config = dict(
    n_layer=18,
    d_model=224,
    n_head=7,
    n_kv_head=7,
    head_dim=32,
    d_mlp=1216,
    vocab_size=926,
    activation='swiglu',
    norm='rmsnorm',
    norm_place='pre',
    norm_eps=1e-05,
    positions='rope',
    rope_base=1000000.0,
    rope_fraction=0.25,
    qk_norm=False,
    attn_scale=0.177,
    bias='none',
    tie_embeddings=False,
    parallel_block=False,
    init='trunc',
    init_std_qkv=0.0264,
    init_std_o=0.0,
    init_std_up=0.0264,
    init_std_down=0.0,
    optimizer='cautious_adamw',
    lr=0.00173,
    lr_mult_qkv=0.7,
    lr_mult_up=0.898,
    beta1=0.9,
    beta2=0.98,
    lr_head=0.00903,
    grad_clip=1.0,
    warmup_steps=473,
    schedule='wsd',
    decay_fraction=0.564,
    decay_shape='linear',
    final_lr_fraction=0.0,
    batch_tokens=[131072, 262144, 524288],
    seq_len=1024,
    doc_mask=True,
    train_tokens=892100000,
    steps=3326,
    dataset='wikipedia_en',
)
MLP neurons of a small language model. Each row is named by its layer, matrix (down: output weights) and neuron, and shows model dimensions 112-207. Each number is 200 + 30 x the weight over its row's rms, rounded and kept within 0 to 999. A neuron's up and down rows have the sign that makes its largest values positive.
A block is one neuron, or neurons of one layer that tend to fire together. Before each block is what it responds to, as a language model described it from the Wikipedia text at the highest values.

Description: Article before category description
L7.down43,294,227,207,193,202,192,232,180,181,239,215,182,195,165,180,219,176,180,203,196,234,226,195,221,145,186,199,201,232,153,177,241,215,165,187,169,185,225,144,219,201,109,234,185,230,206,171,204,245,217,229,225,191,238,187,174,190,156,245,245,224,212,160,219,239,207,247,158,197,249,217,194,222,185,206,181,200,182,231,217,247,194,205,167,232,197,198,233,205,194,210,168,214,183,200,197
L7.down51,181,264,191,184,194,173,214,206,185,164,223,231,171,168,153,175,166,212,269,283,211,221,181,243,159,200,205,209,193,166,177,171,208,238,224,181,197,217,179,175,217,185,228,244,203,196,192,190,200,210,191,249,196,217,179,191,132,191,232,232,220,152,211,214,176,223,176,218,199,247,163,178,222,168,173,172,136,153,217,189,164,246,198,224,179,233,247,172,206,238,194,209,125,205,195,161
L7.down94,196,211,173,190,177,224,192,167,201,170,162,223,177,220,168,212,179,197,151,253,177,189,223,224,189,174,153,217,194,213,173,235,205,168,233,220,204,209,156,192,179,233,226,198,231,211,190,191,181,221,223,189,167,164,252,227,178,204,209,200,164,191,131,208,240,204,223,200,201,170,197,206,186,203,219,224,200,165,214,165,260,172,212,222,185,210,193,236,219,207,215,217,208,214,219,181
L7.down112,201,244,200,212,204,184,150,176,199,225,206,196,169,192,179,204,146,204,225,191,244,254,225,175,220,208,220,193,222,231,246,169,196,185,155,216,201,213,216,253,249,238,155,196,217,197,218,207,199,214,152,214,239,176,212,195,165,203,192,176,168,177,212,195,163,219,239,207,250,182,217,196,154,199,146,194,230,170,199,223,176,159,166,257,189,219,212,212,215,256,157,237,216,159,228,193
L7.down328,178,218,183,191,237,170,200,220,147,236,184,222,208,168,201,138,224,164,220,174,197,189,190,181,216,218,206,190,215,146,191,204,107,164,211,228,150,206,227,238,123,208,252,192,198,184,180,228,260,153,200,214,266,182,229,194,191,240,219,296,177,172,208,168,204,227,170,223,153,194,218,190,177,180,163,150,206,214,209,170,132,207,227,163,218,172,168,254,193,200,179,235,159,177,227,181
L7.down536,249,219,198,218,238,155,212,212,226,295,136,193,182,151,168,217,190,166,164,230,205,186,207,195,178,222,205,181,169,179,173,163,206,176,226,167,157,271,185,188,201,178,159,159,149,218,212,135,183,223,179,173,182,219,202,210,214,227,235,252,208,260,181,183,158,202,252,190,186,172,212,224,228,248,154,180,193,158,134,192,213,212,190,184,180,205,234,206,187,222,218,226,193,150,195,200
L7.down633,230,215,180,254,215,218,154,242,185,194,135,218,169,160,203,260,177,191,230,214,211,178,239,181,163,196,206,196,222,234,178,158,203,165,196,169,161,183,209,174,214,216,190,170,185,163,171,207,239,211,202,178,215,183,203,183,179,176,212,163,206,172,237,172,172,170,179,216,188,175,233,194,218,193,172,191,268,197,232,211,169,191,198,211,156,236,270,246,216,187,195,169,205,146,196,217
L7.down785,151,231,243,188,209,179,170,193,183,260,193,189,165,130,239,144,158,165,203,229,235,203,174,171,193,213,209,239,192,150,148,238,174,145,170,156,184,283,152,216,134,163,211,211,234,171,181,184,189,259,218,195,187,186,167,192,180,178,216,218,193,165,211,192,197,162,170,207,222,204,160,202,204,225,177,216,232,153,194,185,170,182,229,204,190,251,245,261,212,196,157,239,223,183,232,190
L7.down971,186,255,210,200,173,189,162,221,202,174,123,201,176,185,215,283,232,191,161,183,190,184,188,157,186,297,236,167,221,196,190,217,137,152,149,225,180,162,224,182,188,167,190,166,187,254,212,238,223,150,244,172,228,128,196,177,162,225,180,174,220,215,211,200,172,204,212,201,187,184,219,206,203,209,220,165,204,199,139,179,168,161,212,159,240,152,181,220,229,242,277,175,228,214,226,181
L7.down992,180,245,194,201,215,173,206,167,163,214,202,210,253,242,205,211,214,187,223,184,215,242,245,172,187,168,148,202,181,251,173,234,205,179,117,212,233,178,214,164,203,156,140,209,237,231,188,208,201,240,217,185,196,216,181,217,226,221,238,156,214,197,177,205,210,183,244,204,213,200,219,229,262,162,214,213,242,194,216,184,253,194,148,209,177,207,248,209,200,243,200,183,206,189,186,213
L7.down1032,190,199,164,180,237,213,188,179,199,196,178,182,212,217,225,198,181,175,187,228,219,210,251,160,217,153,191,212,197,245,204,184,181,183,248,169,211,154,204,164,208,208,243,178,251,183,178,250,191,201,202,213,197,170,208,240,209,176,210,185,230,187,187,162,192,195,195,174,236,191,207,234,147,192,184,212,187,177,161,205,237,98,170,222,203,218,204,217,148,202,147,190,224,190,231,238
L7.down1131,174,201,183,189,198,251,188,199,184,162,167,170,241,219,193,219,207,212,190,200,238,201,197,182,225,224,146,202,224,188,193,119,187,188,224,185,226,169,177,241,219,264,240,289,216,169,186,198,223,229,201,223,156,178,224,171,143,190,119,116,202,225,211,248,176,211,194,197,214,209,194,163,199,223,231,144,201,171,181,232,146,178,204,163,209,204,199,175,239,181,241,213,205,183,180,183
L7.down1136,175,214,250,202,203,224,200,238,208,228,153,209,174,228,255,171,196,197,254,205,220,207,223,203,226,213,188,193,213,130,252,151,257,224,256,262,207,264,159,189,165,182,212,190,176,188,213,187,205,224,166,205,197,192,250,211,171,223,227,154,167,191,172,232,254,242,224,267,206,172,141,196,217,188,190,174,256,195,217,154,202,182,181,207,211,197,202,149,275,185,274,141,202,215,204,199
L7.down1138,210,224,209,198,217,154,182,177,169,221,198,209,171,193,182,248,170,194,257,190,169,210,184,162,237,226,283,164,226,184,169,195,170,135,168,177,197,195,190,205,195,162,206,208,201,201,168,196,178,156,187,166,232,160,216,184,192,227,231,277,168,210,223,187,208,165,260,191,177,187,206,183,173,202,167,158,245,182,150,205,156,200,207,151,179,177,212,245,135,188,214,182,177,191,266,210
L7.down1194,267,157,211,264,223,140,217,206,218,232,173,180,220,242,226,201,205,243,163,178,186,152,217,182,160,212,189,201,214,161,269,176,162,182,181,201,171,215,185,200,196,153,196,211,229,145,213,174,177,218,218,205,196,189,238,204,198,235,175,232,184,202,169,216,180,178,196,190,208,217,202,182,216,185,185,192,176,131,228,169,228,139,188,218,222,178,209,160,192,215,167,200,120,177,256,196
L7.down1206,210,220,162,140,151,202,204,229,229,210,208,170,207,194,253,216,236,208,180,205,182,131,162,184,99,172,131,201,240,212,97,178,219,176,224,173,211,210,139,216,197,180,196,252,193,233,212,237,172,187,224,200,193,263,189,184,151,161,200,259,166,184,214,176,182,173,196,205,143,242,170,168,180,239,206,175,154,196,184,189,178,189,196,141,240,197,220,205,203,201,203,206,183,208,191,210

Description: Word-completing final pieces
L15.down1198,234,144,200,192,145,175,203,225,200,229,219,157,223,198,239,190,223,168,258,220,198,203,213,193,126,185,191,150,195,216,186,246,198,152,177,179,250,251,227,150,228,235,216,239,192,216,193,207,153,239,203,172,177,175,212,200,193,207,213,121,209,213,214,212,218,178,171,178,184,225,188,239,186,185,161,231,220,194,147,237,236,255,190,207,186,208,209,201,161,224,281,174,172,198,243,230

Description: Article-like "a"/"an" tokens
L11.down399,213,136,228,174,208,162,139,205,211,179,205,240,188,161,191,177,152,230,155,176,241,214,131,221,224,214,212,188,230,197,214,172,191,165,183,263,245,202,204,144,151,221,180,232,162,169,195,195,206,237,120,200,167,204,209,188,167,214,190,235,249,160,239,198,237,139,272,189,245,209,183,185,206,208,160,202,172,217,209,176,184,171,237,180,229,195,143,223,221,202,206,153,197,237,192,204
L11.down496,190,203,211,235,218,239,178,203,214,187,205,193,179,187,150,159,187,197,231,142,177,211,234,175,158,221,238,207,213,155,222,238,196,201,184,179,225,214,236,196,205,198,218,218,231,223,219,191,172,193,216,221,169,250,161,229,183,189,195,272,154,183,193,234,195,240,221,180,217,179,204,136,239,174,195,223,159,170,265,213,240,113,228,200,214,172,227,182,159,184,217,143,192,247,208,219
L11.down781,209,168,177,208,239,205,186,215,221,217,278,163,158,197,203,210,238,158,213,214,233,218,212,231,167,182,216,213,201,187,214,167,197,221,174,183,179,218,204,217,208,182,170,207,229,172,238,199,170,166,156,201,173,155,185,210,172,196,263,283,157,197,223,231,141,233,194,126,217,175,213,214,182,193,143,226,201,156,180,187,198,161,214,156,154,207,207,215,200,211,172,173,219,222,183,225
L11.down913,219,207,187,197,230,217,183,190,225,227,168,237,213,180,121,144,250,175,196,190,162,225,195,178,196,172,223,218,199,179,171,211,194,166,194,194,234,147,164,260,186,95,174,248,238,198,174,215,170,210,210,194,203,199,193,198,188,199,180,273,229,265,194,233,172,149,220,152,204,160,179,189,198,195,196,203,198,163,214,182,188,189,200,190,183,202,229,198,172,148,180,190,185,172,219,206

Description: Word-final subword pieces
L11.down156,196,164,177,195,177,191,254,190,193,240,179,225,213,212,169,233,205,181,200,172,192,127,197,245,170,171,202,219,233,131,225,163,167,196,193,177,176,246,219,154,204,139,187,181,230,235,217,154,166,216,186,215,196,242,191,160,290,205,196,227,165,190,190,208,219,236,207,243,222,199,125,252,225,170,233,201,190,221,217,246,228,225,199,233,198,223,190,202,214,203,216,192,258,248,195,239
L11.down534,188,177,218,239,242,231,184,249,206,202,198,218,199,197,194,207,180,192,213,187,253,179,238,251,200,163,218,208,201,230,173,165,223,201,255,220,212,211,216,196,183,174,212,169,223,209,182,231,204,186,229,153,189,188,197,171,233,187,221,158,275,207,166,169,236,175,231,195,183,173,192,181,201,173,192,164,227,196,191,182,158,237,161,162,221,175,225,218,200,214,213,223,204,187,180,177
L11.down912,194,220,197,175,115,225,268,161,186,146,190,174,222,247,188,198,199,184,195,198,262,185,168,180,153,198,196,218,207,217,173,216,223,256,210,232,226,188,221,167,230,185,208,174,203,195,191,149,203,181,243,144,186,232,199,155,186,221,234,169,192,188,157,245,206,189,215,199,186,192,204,199,204,207,197,251,192,204,188,150,211,210,182,163,206,231,255,213,230,143,181,176,164,255,202,188
L11.down1010,158,249,249,191,236,230,170,240,213,211,187,210,220,164,260,199,202,212,170,214,190,211,180,239,157,208,211,209,212,212,219,150,181,167,179,165,220,245,118,191,210,193,229,171,198,229,221,219,215,209,215,175,220,127,170,215,215,263,215,253,221,188,170,198,214,174,179,225,188,195,210,193,138,205,280,210,219,189,209,218,272,207,215,200,223,219,176,197,269,177,197,230,186,226,207,231

Description: Compass-direction word endings
L7.down9,202,235,208,137,153,170,192,167,176,227,158,204,211,196,184,181,193,233,210,244,203,238,202,203,183,217,182,185,174,199,145,228,236,205,235,178,193,222,199,185,202,221,246,182,221,204,239,260,194,164,272,207,231,196,174,190,188,180,195,252,212,243,191,203,218,172,211,207,195,161,166,237,167,184,222,218,199,204,210,219,233,168,168,209,267,203,230,183,175,206,176,240,185,225,213,223
L7.down40,181,188,176,204,196,207,248,217,279,166,125,145,237,235,184,205,222,227,167,197,159,247,211,181,219,162,174,227,240,184,192,133,210,146,141,198,194,227,149,208,143,221,233,212,227,180,227,224,172,228,269,173,184,137,256,183,171,188,194,227,142,157,173,227,200,207,201,180,237,169,175,144,226,193,214,184,193,200,199,241,209,207,194,193,155,227,193,176,193,225,205,219,185,192,259,213
L7.down111,174,199,192,203,211,245,222,190,178,178,185,182,146,221,168,183,208,205,171,212,187,191,222,173,216,215,159,230,200,169,179,145,216,182,204,188,192,201,208,243,183,215,187,180,203,252,187,225,224,198,186,184,244,203,169,167,206,224,246,217,224,232,143,189,228,217,158,187,201,162,205,271,181,191,198,212,245,215,195,189,249,182,148,179,210,198,208,201,138,203,221,218,215,249,219,195
L7.down179,191,217,208,169,198,208,212,234,230,190,191,210,243,211,181,218,225,209,203,203,274,202,229,209,220,142,193,266,182,177,214,197,197,211,181,241,231,213,181,204,204,176,261,190,175,209,152,213,180,198,224,193,161,208,218,187,187,202,253,180,180,195,206,192,211,193,187,191,184,179,175,154,169,194,214,197,216,221,245,211,210,227,145,155,182,192,196,228,205,181,226,221,193,156,127,136
L7.down183,225,179,133,203,205,218,143,173,181,171,225,229,165,234,269,182,228,222,222,210,173,213,177,207,193,231,222,283,232,160,195,250,216,166,226,210,177,193,199,254,197,189,227,140,185,194,203,234,171,211,195,193,205,142,201,167,214,176,216,210,284,216,177,209,247,161,215,224,236,186,199,175,188,223,125,228,179,230,220,213,195,169,220,247,172,161,223,215,197,178,203,198,163,206,215,161
L7.down378,249,166,225,194,182,182,229,164,155,203,217,245,206,202,198,168,170,181,163,194,220,210,231,139,224,246,242,219,214,190,195,193,189,214,196,177,160,248,140,202,180,126,216,161,192,268,169,227,186,164,218,216,178,207,165,256,179,188,250,268,177,203,162,208,205,184,225,229,240,208,189,212,170,198,216,157,213,194,250,192,173,214,194,176,142,162,218,200,222,232,188,194,220,226,200,147
L7.down445,220,248,202,213,187,210,158,202,249,206,210,252,203,252,267,133,160,200,144,204,215,231,225,266,178,197,237,163,220,213,196,175,225,220,246,170,206,197,230,229,195,217,223,176,175,156,210,155,172,193,169,256,209,198,173,143,199,164,190,266,276,154,215,218,186,232,199,205,173,239,225,202,189,198,169,188,179,213,210,228,213,173,185,234,192,195,242,220,221,204,170,169,152,260,181,181
L7.down575,196,174,182,184,189,183,259,188,252,195,203,176,236,241,172,176,215,229,192,224,240,219,276,110,273,212,287,199,216,179,180,237,213,155,192,198,181,230,203,227,218,208,177,157,128,171,206,223,194,195,204,175,140,183,144,215,222,207,219,188,203,215,131,202,192,266,209,190,175,204,226,171,212,240,190,161,198,193,194,223,238,209,202,181,219,169,207,205,149,188,154,191,212,175,238,189
L7.down653,196,158,204,232,170,211,244,201,156,204,211,194,196,147,128,194,159,204,234,204,214,208,240,201,194,233,168,219,257,209,174,161,212,179,202,207,184,274,200,209,227,204,181,209,246,213,189,162,195,195,182,234,142,234,176,231,223,155,195,166,163,210,185,201,225,183,183,189,205,192,200,229,182,164,225,167,174,212,232,194,212,181,172,176,214,207,246,172,142,227,182,251,209,196,187,164
L7.down655,199,154,193,226,226,173,215,176,246,210,179,235,188,222,171,192,234,160,196,197,228,181,212,196,158,174,179,216,207,228,164,193,240,233,154,183,232,220,136,205,162,181,205,196,236,208,250,160,215,268,244,215,222,148,203,189,241,233,260,258,247,233,223,185,243,202,171,156,178,194,229,190,205,178,195,200,168,189,214,148,130,206,242,238,131,222,197,162,165,195,206,234,209,119,247,246
L7.down674,195,231,233,175,201,187,171,161,236,151,213,218,198,242,148,189,201,212,199,232,214,201,208,228,216,251,207,173,207,230,196,231,181,175,189,226,184,204,206,203,220,168,250,207,241,166,195,181,183,212,274,225,215,241,172,228,183,208,238,210,199,216,157,183,209,211,154,192,209,181,260,238,175,211,214,189,197,159,192,195,163,185,211,191,183,226,212,232,172,216,171,187,233,172,150,175
L7.down760,212,136,191,259,178,236,172,216,163,176,190,177,188,253,206,222,213,242,196,173,198,214,208,234,192,202,225,200,207,176,129,180,229,220,132,197,183,200,210,205,204,115,227,144,186,216,181,195,202,229,175,186,183,201,177,220,193,238,212,217,188,228,168,204,214,214,186,216,160,206,158,225,206,195,206,230,213,248,183,186,200,228,169,190,177,158,173,99,214,200,188,167,182,205,240,233
L7.down959,204,223,202,211,235,228,136,197,200,179,153,203,236,275,220,160,178,162,220,215,168,197,197,233,211,222,189,207,184,176,200,244,248,227,213,166,197,181,212,209,219,185,170,238,193,231,244,194,217,186,201,209,226,162,158,173,188,152,284,195,200,233,230,163,177,223,172,171,186,228,215,216,132,182,179,179,222,162,228,199,181,178,176,203,219,187,209,232,219,175,178,289,210,258,201,184
L7.down1026,155,187,185,191,190,164,219,219,210,184,250,219,196,230,271,167,192,242,222,157,199,191,226,240,213,196,232,194,214,240,170,150,230,212,219,236,208,211,182,257,212,243,146,215,184,190,218,259,182,201,192,224,168,160,165,196,189,202,216,207,188,172,189,250,244,229,221,213,235,178,167,138,172,184,185,193,145,303,211,224,191,209,127,133,233,212,248,242,158,151,243,144,171,181,203,165
L7.down1061,204,215,208,195,177,209,227,221,151,134,220,237,196,160,179,154,157,245,178,265,218,206,188,220,193,195,219,187,176,189,166,173,204,187,207,198,231,235,192,183,218,179,193,227,208,219,190,237,229,236,203,237,217,184,242,217,159,240,204,203,223,177,166,161,267,244,203,211,224,177,217,202,188,213,220,207,188,188,225,174,143,138,223,194,182,180,215,218,181,173,239,224,213,228,177,216
L7.down1063,187,196,186,165,202,203,193,211,199,188,224,217,156,219,194,154,212,218,174,215,184,200,169,176,208,218,208,209,208,238,188,222,220,179,152,168,159,239,171,198,207,207,199,191,178,208,164,278,146,156,189,198,127,199,184,183,195,149,230,277,208,177,169,184,216,211,180,197,180,173,176,187,169,199,163,218,236,232,209,204,216,149,187,189,176,184,177,228,190,231,204,232,204,216,212,245

Description: Article "a" after verbs
L15.down964,202,244,188,190,202,177,198,164,204,191,177,184,202,183,148,222,214,192,170,218,160,248,148,236,190,216,193,228,229,175,183,218,188,130,245,228,193,226,230,228,169,155,203,218,221,194,224,198,185,165,163,185,217,203,199,211,213,219,203,153,257,205,227,235,240,210,180,211,165,216,203,173,227,195,209,244,237,149,176,263,199,200,175,190,206,260,202,228,185,171,210,225,182,164,254,231

Description: Word-completing final pieces
L7.down160,234,218,195,215,118,194,177,197,237,163,209,191,249,265,177,198,207,231,145,226,219,201,276,187,156,243,188,268,204,237,176,212,211,222,193,187,240,235,166,232,154,203,235,137,238,154,212,197,201,205,192,226,182,219,192,174,195,231,165,183,166,155,171,195,165,180,243,170,204,183,229,217,169,207,194,141,207,195,219,220,218,210,190,199,161,185,254,214,223,173,188,197,215,186,165,180
L7.down190,210,228,221,186,183,196,159,180,233,193,171,188,207,232,150,214,179,194,181,169,220,208,157,234,181,207,225,250,217,211,175,153,249,169,207,248,189,198,197,171,200,248,250,216,212,160,224,269,260,186,181,143,161,206,200,140,175,148,228,257,208,180,191,179,195,202,173,183,213,218,207,170,141,209,239,138,186,203,172,244,200,227,211,227,174,174,214,192,194,228,202,218,220,190,247,194
L7.down202,241,197,224,186,171,198,233,188,244,207,190,182,175,192,201,158,225,192,217,173,191,231,238,245,192,174,221,235,195,155,239,111,245,254,180,202,200,176,151,211,193,219,202,205,225,170,239,205,186,187,215,214,174,199,187,244,184,247,238,186,231,290,183,184,242,197,187,210,190,190,237,209,274,241,187,188,183,162,189,203,156,209,174,239,173,204,204,210,177,243,184,155,190,259,200,158
L7.down208,185,146,180,193,184,178,207,232,272,226,247,197,220,185,206,161,215,181,184,165,180,158,162,237,214,170,213,175,215,208,193,181,172,186,186,243,193,148,198,206,237,231,146,208,185,209,182,184,122,227,191,197,256,168,184,229,237,228,163,200,193,174,210,128,169,231,183,155,153,160,192,223,203,227,224,154,178,186,157,218,211,210,238,183,228,181,234,166,155,215,175,200,158,161,185,186
L7.down395,171,218,148,223,229,255,234,209,246,191,223,152,178,197,172,196,192,206,221,261,216,202,251,185,236,160,207,199,157,209,159,183,237,233,204,191,250,263,191,200,143,228,180,235,219,151,165,213,196,189,161,226,173,150,208,165,192,207,146,217,242,161,184,194,233,190,204,169,208,186,206,218,244,192,174,178,180,197,171,149,181,233,174,195,219,214,212,213,217,230,190,220,122,219,187,166
L7.down600,180,199,196,194,204,190,187,188,168,243,212,258,187,271,237,130,141,243,205,158,188,243,231,203,191,194,210,193,246,136,197,197,194,192,212,191,181,186,192,172,224,186,152,193,151,193,215,221,252,168,180,246,201,185,186,231,187,199,189,153,236,198,219,220,214,169,153,228,211,217,205,221,204,178,226,244,124,218,186,235,207,291,208,190,245,235,226,251,232,237,194,193,175,206,167,193
L7.down616,209,219,226,227,211,167,257,217,212,192,187,183,243,165,178,200,173,255,176,190,256,164,165,215,150,140,195,223,192,227,253,189,200,225,167,226,218,210,191,169,268,192,208,149,220,155,209,261,181,206,177,244,135,239,200,187,221,253,236,207,183,163,165,190,224,212,223,196,163,231,189,218,172,133,259,181,153,247,247,231,156,198,155,157,203,231,193,253,206,180,176,267,202,226,200,232
L7.down632,194,156,194,141,229,204,197,151,199,220,198,230,213,198,203,196,197,229,181,173,215,180,231,261,218,170,209,205,183,240,205,152,174,194,152,174,238,135,162,207,200,143,166,235,212,219,216,208,270,252,237,245,210,171,229,209,183,218,198,190,224,189,207,189,237,196,191,219,231,186,149,167,168,221,215,242,161,189,222,211,178,191,237,214,189,214,169,175,156,147,199,181,212,142,183,243
L7.down769,191,156,158,183,201,184,175,239,174,143,209,197,199,201,224,198,209,165,206,201,203,221,150,211,226,230,271,205,223,186,193,192,196,231,182,204,221,148,220,216,184,160,197,192,190,203,211,205,219,203,210,256,204,139,199,127,199,291,178,245,224,211,274,263,159,172,198,187,182,256,201,137,218,152,225,196,161,167,225,212,190,225,135,227,175,190,154,163,197,182,234,167,205,181,207,205
L7.down788,271,174,251,222,203,214,194,187,138,167,197,168,189,117,185,218,228,201,196,193,195,146,232,224,173,189,204,200,214,215,165,176,196,182,213,198,252,219,212,230,221,217,162,170,174,243,219,196,198,185,217,215,206,164,225,168,192,197,218,118,239,221,150,213,214,149,240,189,216,203,189,254,230,212,205,231,194,178,191,198,168,183,128,169,180,154,230,208,226,241,183,150,209,227,277,240
L7.down811,155,206,180,168,177,221,166,193,186,178,176,188,261,216,250,157,213,187,218,232,201,214,237,224,196,186,181,208,190,256,258,154,170,172,189,185,219,165,216,200,198,192,222,188,214,194,202,187,169,196,158,180,147,153,213,210,212,229,279,265,231,196,158,114,231,190,229,197,242,197,169,189,197,211,183,198,210,166,237,226,215,208,139,175,223,139,145,126,178,242,194,160,184,237,180,245
L7.down814,203,200,206,162,260,187,170,186,116,239,192,236,189,130,171,239,215,209,134,184,207,255,244,230,196,189,224,216,197,238,216,187,190,200,190,178,200,224,210,161,167,233,168,184,179,168,189,188,164,208,198,194,194,203,226,180,215,139,161,160,185,200,216,181,244,224,211,214,187,189,236,192,219,184,224,241,185,165,140,178,147,181,190,203,176,194,230,215,209,202,234,155,225,191,251,220
L7.down833,189,224,220,175,182,194,196,222,205,177,180,160,237,149,242,207,137,203,211,214,199,169,200,178,204,181,204,258,235,219,209,201,224,156,181,177,178,218,146,198,154,242,200,184,158,158,151,211,200,164,221,248,226,227,209,214,189,179,179,212,235,218,206,254,177,235,271,244,190,202,214,208,181,174,168,178,155,189,241,175,174,154,260,204,179,188,213,214,248,174,219,178,234,228,199,193
L7.down925,213,180,163,228,164,204,148,186,186,187,197,191,221,157,193,160,123,225,190,228,153,238,158,162,260,231,200,173,217,152,244,177,201,225,207,210,163,184,183,200,166,218,182,183,213,162,154,172,206,150,238,204,231,226,184,173,193,154,237,230,161,229,202,235,243,239,251,295,183,155,147,190,195,194,201,232,214,190,194,181,192,214,232,210,217,252,202,180,229,209,229,202,229,227,261,208
L7.down978,224,152,158,185,173,196,228,210,193,214,181,142,244,184,162,192,186,195,187,231,171,221,225,172,214,238,150,228,192,241,215,143,197,148,184,138,211,225,170,218,180,259,183,255,167,221,179,165,164,223,179,241,140,220,199,160,196,151,198,239,218,201,178,215,241,185,203,198,177,190,139,173,146,187,206,180,179,195,204,194,185,184,179,239,191,187,159,182,207,180,196,195,215,206,232,145
L7.down1008,256,229,144,204,202,201,193,156,180,190,204,239,166,198,214,218,207,165,191,183,210,175,212,217,158,167,165,185,219,186,202,153,191,205,228,162,247,197,178,242,196,185,201,231,190,211,199,233,236,163,137,193,174,171,226,166,190,197,233,272,206,207,181,233,208,224,206,244,241,227,198,202,202,166,210,204,217,223,202,193,254,247,202,226,167,207,280,252,210,228,196,201,183,166,172,190